MLP neurons of a small language model. Each row is named by its layer, matrix (up: input weights) and neuron, and shows model dimensions 48-175. Each number is 128 + 32 x the weight over its row's rms, rounded and kept within 0 to 255. Numbers have three digits each.
After each neuron's rows, "fires on" lists the tokens most often at its 100 highest values on Wikipedia text that the model never trained on.

L4.up614:113133119145100141067154104169158148194168115127148166117091137120092075156131136153129118107122082174067149127171124076176128164097163103152131103112178103156095068118166123114205127185141154130117159082114161144112159085139123127151159151092101052112107147130125195134133178113177180158159128085111100124186097160124109118157155100146127146119118156125131110095134075128058155085131
fires on: " place", "-", " of", "est", " word", ":"

L2.up370:117152130141109018112099141123149151142144091138087140113102108131108137175181138135142104155098170143182112114129111146073159131098074132110164106170157119078128113160109095104153147160100101123118183150121055157183143189138121131157135114196087067152104152139073162155118070122124157124121119174157162142178105068104151078120100145124139143131139120179114152148123157093130133150171
fires on: ":", " by", "tr", "^{", "-", "\n"

L3.up627:124105164112088133096137132138123108110151140119153103114070152156135086083112057110188093177107157170117080095127129181141167155160137144074101096095172108146147144098139141155097138084117083136090144118177057092183098143141154111133157174062135118140090143163135169113162110131134100130154161155115097121137128106094069101105168129133109084175159118156196114152067150152166134141059
fires on: "."

L8.up501:119128119126177144113147168131089159110174078107141138082076071145086127118195131105079128182063157125152117099217113098084141172125150133169103102116137143091084074182152123135162137167124110154127128157095083124161149169116115128136096133154135119118108183041148095118111097151114107069130124128132209114137130164130087153084122159144139162099188105138154156069099136176125162095157
fires on: "s", " of", "."

L3.up343:124112106100123089063125133097140166117117080167105087157080057113130077140079154105189134128155110116125096130137095147161086119090167120151124125085146150073132085081141109175152144117095148134187137102194093211157160163161154132141144134110113113109097157175146108113142100090131114118112149109176122177139072127102111062093147177152087127104146111129131176122152154131139077164125
fires on: ",", " &", " and", " Smith", " Taylor", " as"

L7.up122:149115130110090141080184138136137159090078148080027153060147149120090128142159147126137109127146217066145120175103162121147127189120146094090155131139196161161129098105159113100112145197102127063143119093248141117116143120172122139093067150119095177120143122127135071086115135127154094130144120111123079100151127106100137126137096090128149151146141119113103128188123131130116072119149
fires on: "-", " Mar", ":", ".", "C", "S"

L4.up602:072126102120162168139128095151123167098167131169129099078109145082108127155138084126234131120137155158084166132117157096095094146110081134165114085127153101115156089127146106123150102171123119138103159165141078067112175164128108131133114169199107094103119109172202100103219181142106186124181122088049076121155117112062099192095112118110107145168157148137146098153103148131187192120135
fires on: " and", " to", "t", "s", "ing", "r"

L11.up466:179106105151095124137119142153113165110107139139112148052088113038117140076193157076123135156107142117109163149108150107143101099095110130171096149166088098077170168061154138090197127134111147160114110171124055099162175076180127169108111146138101173174157100114117123124142093091125189093094136196107088128145094071097118154151133124115156133161136084183135082150149137125098104157183
fires on: ":", " ", "–", "°", " de"

L5.up248:170108108157103149101137105122115068084149073119124198108113091129091068118176082126131051101162143100130180162133177177125043141181150111142149129170154061109129098153160074143123164173132166182108101119138094101090176174127109084118129081124122145158115169117140132158091158128140101084132128137169122135127122201121105135094161085143160144109115208106103105128125158141131094117148
fires on: "-", "y", "ough", "–", "gar"

L7.up658:103166137101126093112098095112167183100141175078163078145129089148179126173175121146109169167138113088060133095205130117066131125054126150029144135134130130122120189169113157097128164170122142191152156094148123149161203174170147117088154152087097085158146090103112115181170086141155097172130085143168090158093127134138137101135113098099133202100134111131119124101141146157159112142099
fires on: " on", "circ", " f", " /", "ped", "on"

L4.up223:090134154092071125102103101142111105111156162203120159151128088153135151074105092128148109181101151152123086084106141152140138130204121180063102104155181146134155151182127171161109138133058161146151069122121093137168140106141086146179139116138181113163072131089178136190095145080187173088086129148031129111159174089135124090125153053078121079124101116123152120184095164155127060156119
fires on: "."

L10.up379:117116150061118069162123167077079167123168138081111111143140113196063107069105084127127178088127127138082118147172136173149166109082161092139173143086142130092180127212122131086137100132104129098098144127136171149126145119165128119104121110153115135127131141169121131123119081129130165087119163132159135183134038155140062106144047114046162102145129113090074121140118118120158154139099
fires on: "ed", ".", " |", " had"

L8.up195:131137086117167129110203139207159108135144124149135100119102078159117054187143110093198125064151102123143123142122175127094144090130159133042071157181179139136109161140117153136101164184100103099133128111115134143125169087123118110137062096100128129080144168189169137086126146041156120135115149098124124144116108127085114113144179104112165145087135111111095127158128158147122100099177
fires on: " ", "1", "en", "on"

L10.up55:146156077107182104101182109123125132103146146152126122123119117107159100109136154141196108120156096170073107176087118156122103124138092118183113162138166144101156188164084084165141134136082109059125175079138121198129094091166178091148137190143053153179144123126090175141140097157166081154156189135157177116121118168122082123063095100154085117131126173110096172149144114151172124109069
fires on: ",", "-", " (", " |", " as"

L5.up666:134123122096129118091135083134124067182134075144087149121124151099110145182154091130145149132116118137027174122142080142167144120146146116052158136122137118086114098095111140133137092125186134158068150158130137178128152120097078112120123122103185126109111155135181185130118125065155141113137066170129174152148117166122035091122140088141129098141161090107144141090083062114080118136120
fires on: "-", ".", "==", " of", "um"

L3.up37:075188142078090201134127118109142170116154133164165159086088151151145139108097101182105092133097129170117146168175064146160104089155097091134137131141160110153177131102119161137119027097189144115117080146128149138082134172072097132108081114120125160105133153115175160106102115145099142195143158104081105166192128146095116133156187172062062123122107111131124161095128124146189123129097
fires on: " of", "s"

L4.up265:128121099128089105146115075153159142125163154125153186094160129152128060077104135101152074114080081152126116095108110112121117115149138110095151131189156167092164187119192110135088207216138099149123150173113160108190150116168129166152103124152141166162117139133121114068086166087178080165156102156084107147082099122111149148152142204150188101127129109148088100162130121159098110129160
fires on: "-", " ", "d"

L2.up479:175162163056106141113144117113124082111122194135079126088169122133096140168142107178099169074192096140143117149167139149117094103173112109176088098129110145122150112104102114082105165160118119148154102140115188123097141099093161135098107101181146079078084139117189129197057150168108083117093134071125154126161098139173086146116097126153179118093134120136122153076134093109143095180153
fires on: ")", " Africa", "S"

L2.up709:102178063134172108116075126127110100201104137150164156088150118122165190146173114109139113128165069139072182073150139147126149137167087118149101104111124110116119107114156137095117129142139097118117145185141109118175131153117055135143133119110159128160135146082096154106194164150159109122134138077095107100176104117060079164112134127055201146122096086181145144109105132125110153094122
fires on: " –", "-", " and", ",", " to"

L2.up359:121114120100157124139144142125119137086108134096156107093193134120075126166158076151160082118120167128180140131140099103116093162106161171099090148126133193053093116114074093120087155090137104138171085133163147216096134147106113123080136125184100117131114125130126129135118107122153129172136108130140096154138159103135182106082087209131186079143156074082123123142157156095182144153116
fires on: " with", " to", "ing", " under", " change", "s"

L5.up111:123132148074126101139055133110198109118131197100159134197181128128133088136177151106125125102126119101197135136164091171187166128194130166133152145108122157119118075124132104149071115164135092111093093116196110135134178176119104118091158152144122144135111090133176075134168143106156089119150148123151043088161057101121117113161111134097114144111178140132150128168107084161129143144185
fires on: "ed", "s", "d", " made", "ing"

L10.up499:124125084096112160105096111141145170183182147116126212115201131141085128119113095074169087169140140120104121087091148139163075169197118169059137162163100151162105161158091099176110100077133142131144070139109128109120180180122131110171154128148099116125093107166150129173073139090155142109161108118156150190110141106153137182098146113075133103095160127066099148136143165099129167134145
fires on: " ", " W", "ra", " Re"

L10.up687:153121098076148176112123109158182150143118103178154166077158152075172140096083047095188064160120145107097153117094133130094134139164202101099117100114122127125164085096123132101053151117137140136115185155119125116150140110091159104057111168086113123102125142158130093092082143102147113134200113136111127182145113177144077162073182142066129092170145135141154092109185156164176152072126
fires on: " ", " A", " |", " An"

L3.up655:104084134111129100118112118139139129079123121143119136157113059146032069109116127100130077187135139157182113124175087122129125119141107188095180149114138121114112139195173116131168108158129133135122105094136085157185133179104079137169149108138085130146114147101126148150117144122086122081165144141176145090172078138099120073140135181108134131117158058085157172134107216182136164153176
fires on: " under", " by", " of", " self", "\n", "."

L3.up51:133109144119104126169147102168102113170176188097067106096078160115147123131087096160162115145136150138109099068167121119150120099121124099135151083075166130175124140199179139141117118175047108154106067081125143123090086122166117119137148153100153125105069150152180110157047184056164133087096097165129117139209148073082144103186136102095137123124136149142141087147103133189094103132149
fires on: "."

L4.up624:115105160131112116118119062132133180144134106192175174062123109143137095146125142171122114128112140139146127097120119107098110162161126130127136083199158094095143062124118108119121096184112137116084169103205120096096175139149174121151076129142101157145107129105128163093107160148152151130128126118073089139198050207050177103130121156147106114148119139129161129129147162212049104136149
fires on: " of", "ing", "d", "-", ":"

L3.up310:117110124161120117128175094161146137166132181094091068132157105095175163152173136179129067157091134096130137105108086069135141144135183161145141139160138136094178144171070109142160124155097120152143073129095140153150129062085077147136135096086145125152096132142064197133178120104234127083139146130060087082130162160076133079117132178115143097129103122084104166102100137111135127171094
fires on: " |", ".", " Assembly", "or", " ", " of"

L2.up568:177129137169091119114103178207137148186151090124127130129124123150125158086129083134141113121098113179115112170125170127148145066166111074110125052079171136172075138133167109106127123143088164173104090153153113142087093130181149118145123163065117130124101140105152118120093125172086112116098136141124175131181106113116132091215134119137155056084149095075156120118141108130098042134183
fires on: ".", "er", " by", "s", "\""

L11.up517:145141124128144176111063121113060143104127134109119110074131159104066143107166067113211141148143133141118067156102177159096131101146110138120172182145136068119140136131119098117147145162108107153086111119045161088150154188152183139127039088127116131085159063089116138122134158090107150125092178109191129130076152113134083126140119102097125128064117062116126182128116173134137116135081
fires on: ",", " and", "|", "ie", "-", "e"

L2.up16:121098150117167183135091134123055159115168129094121102107130135091079148160151075186106062119104134136156146125128124120102157105100115161115124143120197115142129086068105081091107126130130099191148056233134134125073150151114112148105130123125156083195056161127148173154127069146171145157133102141054116129087065107191164133086151125132141127132137162134159136119072078125162158136167
fires on: " to", "ing", " with", "==", "ent"

L4.up189:068147115112162131113095130081191126086109162099153188121161142180171087115079114201158074083138188141150091145145194141125124171083118131114109184158161073143101132155110090086051183166153141136128148174131158157195124105108120119096184075085114097120113133116142131105123130076124105150106150122101114081110098062149124165137139183125153126169168167131113132164148130131105075128109
fires on: "d", "-", "ed", " score", "s", "Review"

L10.up321:165047124118113110158098145114178097079146125080158108066103068089080122146092097147162155084105041094117134134136156152087111137101117080134152125098140142167091133144139125135073130127155094135167162113120180077176109146163088091064139112092098103140104116110115110124184144132134144164086144166111197124182092114132099178124134148130136132098069134166093140155156161087127174113117
fires on: " f", "f", " comp", "4", " (", "3"

L3.up38:139132200120092119087122044139084063161132109124063134109142109101094098146123121175183118150150127091087095106140211163161139125194143090104113113100143141127167104114148166072175138140080106173170074141159126131164080093173064105146135163115138102114119130059138209164134141163152135127130129106138111108158150109142118122138084135145136019095171092179123118128151093136138085196109
fires on: "S", "V", "R", "P", "."

L2.up518:047157168160104150143089176200179122100153118111139116145084163139144089121136121111148085129157091109056148130160143076152100078124139145157126113102157127161093096118116147141173116112160118160067159116153120073075123108091101114118069101097137100121153079185150166174185151157106115131161183133144071122102109142108124111163159135132203098145165126035157143167145163126088129073164
fires on: "),", " of", ");", "):", " name", ":"

L11.up198:166173126145138099177111169138114124146144133129146147103101200111168084115101132157191128089135137182049122130116123135191135114108178154173113146087131143088126081125105180084139121103134126098118102192185140099138103136116101126065114131200110162150129090141119171163129147155110171121116194119165050129077099128155086120116090040036137148098128153098157132146103155195179098124094
fires on: "),", ",", "ing", " in", " of", ":"

L4.up169:164186101076121132174110134165139165138112133148129160114088173107142106056081113171131170122107171151119114061130134159191194136143147084113111141135146129108151123160110169103087120135139114076079175090128116154092102117157133149129147147126064136095106125161181123085086118101112095119172157081134137092156150129132101099117066160084161115156116083144149163148123128205166153130131
fires on: "."

L3.up657:104137181091153123136129127110157136153142202159143096121095172121116125158132114139120099100092106122172143116105162148069120093129156195170086103113088171143168071107089081121109115106128196190148113094186140175156064104112104076118117100157084130137190116049106116073126111078148145104176194101132151158162147126148215089137124113115126175104112137124136103155120083153193162100141
fires on: " end", "em", "fa", " me", " imp", "prop"

L4.up702:183159174195112129132098141155163167107174093156118098146136117125102108119107082157092110165121121092150172107075163160229143151118156155092139101093089063122123111079142153136132116162096131167059147114127124107152166099132085156142183118088109097085093175108140132150149129099156133089105121129087096149149102153160135095110136117098102153128134106097110135094159152166171109138138
fires on: "s", ".", "n", "el"

L8.up9:123185159162080122121150063167144197103133188118088118106123137145126087081136115156112161112136128164108081155053132141191159090140151147083177142122098191148089133143082175083116140088170119166074143097153127171117132178124143183129141083099113137151143112146092091071097123118165159174104146147025101090161115135149113129154137113135145088114156102108095115113140142183137102070120
fires on: "d", ".", "ly", "b", "ho"

L3.up701:157120109098106168133181132151154135138135150129112127154083120084130124128208139083135118159074063143126101152092150150104167181123113131108121131129119186114134137164117099117096091101099151116050111100129114137085106121126171126146118080071094120070133183110106152147135153163161122119138134140165156066111132066101133172145154169105139179145158110086082100153179143097115099107099
fires on: "s", "0", "is", "/"

L3.up330:161162113113112154178205142093180119131101158112152156099095181114089145143215098101163129109112056155132162078114078151102112121159182128181142088136168111141144108102145156154149075126136048102123164145145104149061105145112106080128159129160154113093128136115138106157163141087166157093101170072137123171175163130129084158084123114153158118093128114084179093126147191173096114085119
fires on: " of", "t", "est", "st", " more"

L10.up610:115107086122122101106099105136143114091115148091114139055162130133135132122172139143029168134111135130148137117143140142100116114094084113127127144089103076045093120169199177103145169181137128146165113148154158117102126099139090162076135145143147163164154132110141117086086169084170110190112147114158087151105163108106141104141115152151212155099147150136093150179095128130177157111233
fires on: "'", "te", " ", "’"

L3.up462:147115144154157174128117065072122125128105131163121046149077166119100132116128111074138122146161108166182120088187120091144106216118150148122139162105072130100044128127148122162144114138135125123130175151145103126089146137151131151164108168091137148100156123112110095101088119090154106138150144167179109105106096160176149085129144225079165112087144175076105082123102146100151118088174
fires on: "i", "u", "e", "-", " ===", "==="

L10.up752:156124155126129146145147123116141154150174189040134102090191140143159101098149162172130147122124083174174137115130104116107149157116119116069164181105084206103099088124099107111125068131103128094091044158166139170173088151199093119117124167118150143141142155196096111115102123138166139126100137124082096120157155089197125173063151140177125140109187119082112091105128158110099124149165
fires on: ".", "4", " v", "d", " or"

L8.up566:126187101149153130144162105151157101156097093084095148091111146161133108082138088089164136126062113137164163108103053069207095151097135114147110059106197177092140160115149190114127119119106160100092189136071193179127150139177107148112142148140118144127117093115154072128143087090159128121185157072087165181135099110120055100121204087156121184091125171081130108147079130126201115127129
fires on: " a", " in", "s", " of", "\n"

L7.up107:151078155113187104177166110136096103117142109129124147072107138151106162134118149086097151111110145130128120156152077062164122169101161144145181177164172100105164106124084130095092139164080155135178096186097156089136118139092093087178119156106119119159132188103122134111075135142128134147105149143158107104144149165068089118089098125176112102144104147125103103055064178109144062172132
fires on: " |", " "

L3.up115:146164151121088104081133125134125112156159155160111120151165111118130132086133073171130064112148113139121188105129159195142129106171183226092113135122123117121157160140184160132169110052076103168090150130129116140134092105140078111104202136106141082053154125146175128126086148168145122100107100081091128170177119135135086118114124149158104072168068139095114093132154123152124108130172
fires on: "."

L10.up244:140102147104092152133138127119151054154169103132164154169079133119096169082080142174095112136168129170098154109118180162097084133072059136161125149133074155157123107116197053103127085127166097109167128179150136143139166153202119158161136117145121104134205135105154085152144111124159112098111187079140137110093141159127139164167093138125099119164080113128136103109104104092120127126110
fires on: ",", " (", ".", " Maxim", "2"

L11.up203:118094155125143119113115132131124105106185163123100136147155086139169109105180119082149130107137127177119125171086122176148123122120128084083091095122090132137126164187054169111172162165102182096069115147087127165104096113147122093084114134121117161142106130156150123116098152047183158127082122162143154168177056130081105126139109108125165129091101170156128104129107134149157162104170
fires on: ".", "lo", ":", " Go", " Bri", " do"

L11.up748:143142134169111207115112081118115112201115091154097116109093155168117198105150083140160128091100122145178152204094115094140129072121113121131162178122146099133126125108145177112075124170088166133142157158172147157096118103116106127137091063150128180121124123139138129108153109106075147131114108177143098100092133099135174124201126093151138045166135161077131174114121128157151098116054
fires on: " the", "\n", " ", " of", " as"

L10.up325:105134180140134086105212134134220119171075132057132125125176057120165077153129095168111122130108101107097055094118103128127107101174132130113133142176125161132135180136117170149128131154174154149135104128132136156076125121133096112114158070145158129199166086105145107137144106181163141165124112132078134093083130126131100109139130118094108117171117185137077111134103107131134163092109
fires on: " (", " up", " over", "4", " down", "phy"

L2.up194:118087143191073123140167107166067114139136161159077116109092103191083132120109128147103090133125132108144131123127114175137146088172187135118122161081145180153217104136119125130166160107037124133110103115147091144060115132104104110094106188169107115160147143176124123135073170142159077106112076119152152075193192142102127131178035099118162107161122075096116116124072161175104173185131
fires on: "."

L5.up122:136117150150124078110111112095113115157197176150155135177107110116116101111045076130149134115142079129152109098201136200207077211154127165128144115110120166114124137126181152096137105117127134147120180135081197119155118072162059117096145090113102127143077133137147083160151125096082183097102159154126117179156120159145125080183136197153086157148081122132082097167115165127116117131123
fires on: ".", "-", " the", " (", "e", "s"

L2.up23:161109142084112137121112157070167127168139127144146083148110148104114171085148096128208091057125152090145052109125174104149093168156157092181079148077127142096113132100109232085175060111111141164139154138133137109116115109155106086098121164111112136165097104096124143142127116116077133141164136181114120195176152093138141157084106147154096083125122178110093147143136109131154162087166
fires on: "s", " for", " (", "er"

L8.up359:126114101100115130130162133153143124126072124111136171160109139158095184116094100136113110126145117126124104052086123202157143066111162151119082089156114184177180137161146114107159106060102110164163125131136131124101141145147117180129117154133175140082116137107103143153123075168179111120075066126050125118122125153121105165184088121185127094111077120169123125136079122137169114105149
fires on: "s", ",", " in", ".", "ke"

L2.up240:132140106139076074139102158134152116110113136116178074144133098124100075126135093210125148092108102072129120117176182109127144086120118159120150122133127155159129156187171174131143138129117173167119142145157204131140143158101020133075137147070042161162135076149133149128033124119133143138134145118062140112097115116111092086115088128146168117081134058102133029085164132138095168104072
fires on: "f", " over", " $", "ON", " f"

L10.up7:140182092121141114128152074178148114133146169104116116082042100054149208111117109073150137111117159058101120174151117125137139100152204140145113136147087089122132192129113104118126114096115150108099087155151119150143157158150128095086110124112146042164113135077163162114157166118186107057109180193114151114159133102065079108175165148137149145105135093130172158076133114124144130133150
fires on: ",", " (", "–", " ", " |"

L4.up282:121147145154125105134063157168177096161140147121102129102155111131102121128068083141128079132069121125089077129095121143111194064148119141063145118072177071148103055154149117144132143136127131128068108135181070155118134109173121116145156183150165145196100063195186133137176149103152111159120110159075170095192158055116099080135132145143176109098109071123135145131127168139092096155160
fires on: ".", " by", "ed", "'", " population", " votes"

L3.up195:104112124126143154190066081165139176129135167139118145124112127082104062104148105175130159107128115103157051147087141172137098120133102140140157087096120124053120144164157175077103138118118127146137164098109162176138154113166098201104119138111133132108090183099095113112053095158117136095154181170123060116103157139119101084165106083184134113163119121114143173103181097166104155065120
fires on: "s", "th", " of", "d", "ga", "-"

L11.up162:112117166060147096046114102137133131207124118176178127134105140125102201110104102144130124135119160195105164133135106150103071125065206178165146160127148104150155102108162091077136146128122154132134087081137121137151109082138162151111114124070069095165150143158139102164111101226160134115158158105071067108130174147108131133130123102128162174076143166137161135121121114086125115157157
fires on: "2", ",", ".", "1", "6"

L11.up141:130131094128092152176134108100131134126108094128150161087128091135118161162144116145161068170103068083135111112106138174122137115134075162126109126150160153085155090156099074078149143137097106133123204143082111102135107184115102163097069122146110129115066131053139103085067072157174085152226142112122148125194167151111122080104117156162110107180132160094140161094172154129141091085148
fires on: " ", " |", " FRA", "s"

L3.up455:129209119158156120105150131112101129110131200130100149089139093125084121122193109114129172125093165097110083140134107037182126148125144073083110124114176136131111079129151083088153117133125132063140084120099119147143153149119141188148142140150109108185131084104182135143130146105179119105122142104095123109172089124083052135161082154127177162153139114117130132136079157141131056171148
fires on: " in", " from", ":", " of", "-"

L3.up510:194128133112110142153097092133175161147114139095076156171061116115119139143120152144063129159115132098121145101164212156164137155165199040142195105073145106189099117141103079132142163118126141124127122076137153090137089107116153123140150115082167112138162138102113097097118124142131114173147134162175084107124089128173131144073138194153116105099109097130110124147120151129134125055191
fires on: "-", "ia", "is", "th", "i", "s"

L3.up719:127078108114142167118126097171140156156113099119172144085145113171102107151167123135125078096161168179183141130080119149109117145202138110126098117132159168138124135110126132133119125146108121156196209143091093153096140151136115138179077129182068126130060113136173087152201156187197146162140052074160074125100120063122107144089117161102174099141132142135134036136080071169183096091159
fires on: " to", "ly", " of", " and"

L2.up668:171131162133146229153115071123133089095083141146109088101173145126125104146165166131188139136203084091114087224145128088115094138124110122143135162120090124148144087129135147115109163174091108119121143098167089111130114061131161111132121110117167120119116136136130125139100085111101092129145109103106137186131139140156139086118097162169175125083135113083187143168148099147102071085104
fires on: "'", "-", "s", " named", ")"

L5.up468:148104175091149134160149095099133079140092139113136154149107122110161144120106111181119143101135105125121119185174109130115109142196132138100090118131141143136128050129141087144126127155084101107091133091141065100107135127190098140120111140157142102141145083122130203162153173118099151117148119103113085115112126161066062121168141211104119160094165171138089100148122136166113153154159
fires on: "ed", "o", "ing", "ly", "-", "s"

L7.up247:141145132134062125177156123091141088158105168092134157140120168122086141117143145135121101171103211129147110127108066097168115103082145085105165127111153085113118085138150132124134137148139058096188179142170131183065191120148114109136138115124130132147085134112165181133116187112129151092117137139101054136040091135136127125139130140091210124188119143129138077102072109111097085116106
fires on: " and", "-", " ", " of", ":", " the"

L10.up110:171146186151106092155146091128167126140112122177024135140139110134110096156100117214175125051128089140142097163136097096117109161062082118089188152127140128109149127158158106100136112183132105159110198112129130132163139137188042190110144113164101123194120115088154107107146149159172142137143128123097161119136135051140132162098168152138161103044111083109123141088125165132134103112134
fires on: "\n", " in", " until", " f", " over", " details"

L11.up334:190117035127179139095125105115151088100150087148106097113086123175150115095094150139194142099203109147107166183062118138077149162159118109216103082104159099129123106146152084102096085155112174164097158130165145143121181124107175117126146168114152160185144151100123093111114151139139132069116116112100098095178094157072101146127121078134202172087158157130154112089129152161152176115118
fires on: " his", "==", "s", " His", " was"

L11.up149:119238142090141107138160149066114109157166136175103128134085124171137113156130107135089141087136094072183125079133157138110082111132114149107100113140111149120155093098102120111078122086104094131087094111078121117079174119148080177144093160135119156141124119115111168086170111116145107151126092126218094150145119200104128102183144120108175144108079100165158131036132192138163117109124
fires on: " A", " Ma", "ed", " a", " received", " Mu"

L3.up726:111160144113148163133123170142072159073112109070135155103150115128129105094145118109147115079119155178095124135134030112114115147105104164119176162166215158104146099124122117122138095151117175145132148167090153127113131119057104115128158129148126175083091200101058204103128136111128127092152149118126104113071111180092071132153162172141146155171127143112119120187153136074157136154152
fires on: " |", " of", " ", ":"

L3.up271:159131084119058103110160138086110103165159148067127123152112165095071169073144086115114150131131138146159092145124137143209177157125077130101138125109098097113124104119073164146099073206100146113060114062084146133108168128120151130163129098082107122117148140105132171108175116166102138155140226142104121101200184078140140156131097097118148169124095128145105168085133124145117148146167
fires on: ".", "s", "x", ",", "0", "lus"

L3.up680:135173178130074083113093167096169147117089098136103097088128076142125136040100071098136039138194101141140133093096146156106156134118111121084141094185140114137136163110193140145140134148112175118149147130126116170178081144112122132071125207055183125105139140140132153133117122104154129118146105101058127119180110103125125111114109124102135055159129152136164141165020183141179091157102
fires on: ".", "w", " "

L4.up439:139150127181134115124119096114146151169174150140105088144084070141138140073147086213102138098120065103160110144146087224145119127139092150074147120119128118115121153130115142138150106128096118155158048124112122161126128124129122100105143062122133055093209137144087074176106124094136163095153141134112069083117109153155111180161119138171175146101111131186079183153143151105112183081138
fires on: "-", " (", "\n", "+"

L5.up403:132111135118108076126148138137138172145112135147174128162097096134159107080154090074206148193103106134151101157147148158165135086090130126115159133185108190086147121159094164147093137151135148144126108071133174133202113124170143177098147152106133139120087102123129121060091095140098124101074138202098108123093160152059147095121162114121124143158042136114141166146138156194140128129132
fires on: "s", "in", "k", ";", "n", "d"

L11.up561:109107148110178149088157163088175097160161128104079135116091135108166089155104112165099106093087145127094160211101102105148074107169116109103136063137086096152171184120181135103117120100107033137129134163116177180137183072159184094101067094149092156124116113152059147139125119134119065185196159158131083170143074171123153128130140100134109136100098167145136128147118120117152117131114
fires on: "-", " (", ",", "—", " as", " "

L2.up473:119197109082086177144166125165091171117095139165146118148023149127086163091154115130135087124110097163121121157149098123088138108091096105093173074111140093097164157122175171111137136157113156129105138142150166147073044126133136116159104182161116109058168077097162134134110123067128161132148126139164104147143146157109122143151086164152156115160110095138092154122087130186140095105149
fires on: " of", " for", "lin"

L2.up653:115142166116092058087132125126130121098125156082104101076126137088090237096112110089137116165150117135127075153100146134061151147059148213151100117102094153093111131102140133149117146128088078129154075186145083144119115132135090142062122106156148089136158122155165137118132132176168183173101100132121070116136130143148117097186161173143108067150115079152126161101158149220142098124115
fires on: ".", " by", "un", " Party", ")"

L3.up217:151108129101132183161153084143100120158167144137140089141095131137119132143136107189140154154117149168162092146157119086169111117172146128172143168139141169147087074174120135101119091140184158093137145139119091181083128121135136137121115115138094086080128106086228101134117157083058131146127110126133084120157149171024147142069098130147064255154148134168148131131127172166135127164103
fires on: "s", " of", "to", "d", "ed", "ing"

L10.up710:126080086137146181132119144064108142156146152019129105121145173123116164081082100121172124143132127123090132161120112166175174134099110119090163162131150139112111105168168164099190138159098106115139124127125096114130079098155153171069091092051112130098174067140102141168192152120097128116102164160144158140107136130166147116029158104086101117154173091148122088140096102155132166068122
fires on: " its", " the", "-", "|", " their", "bb"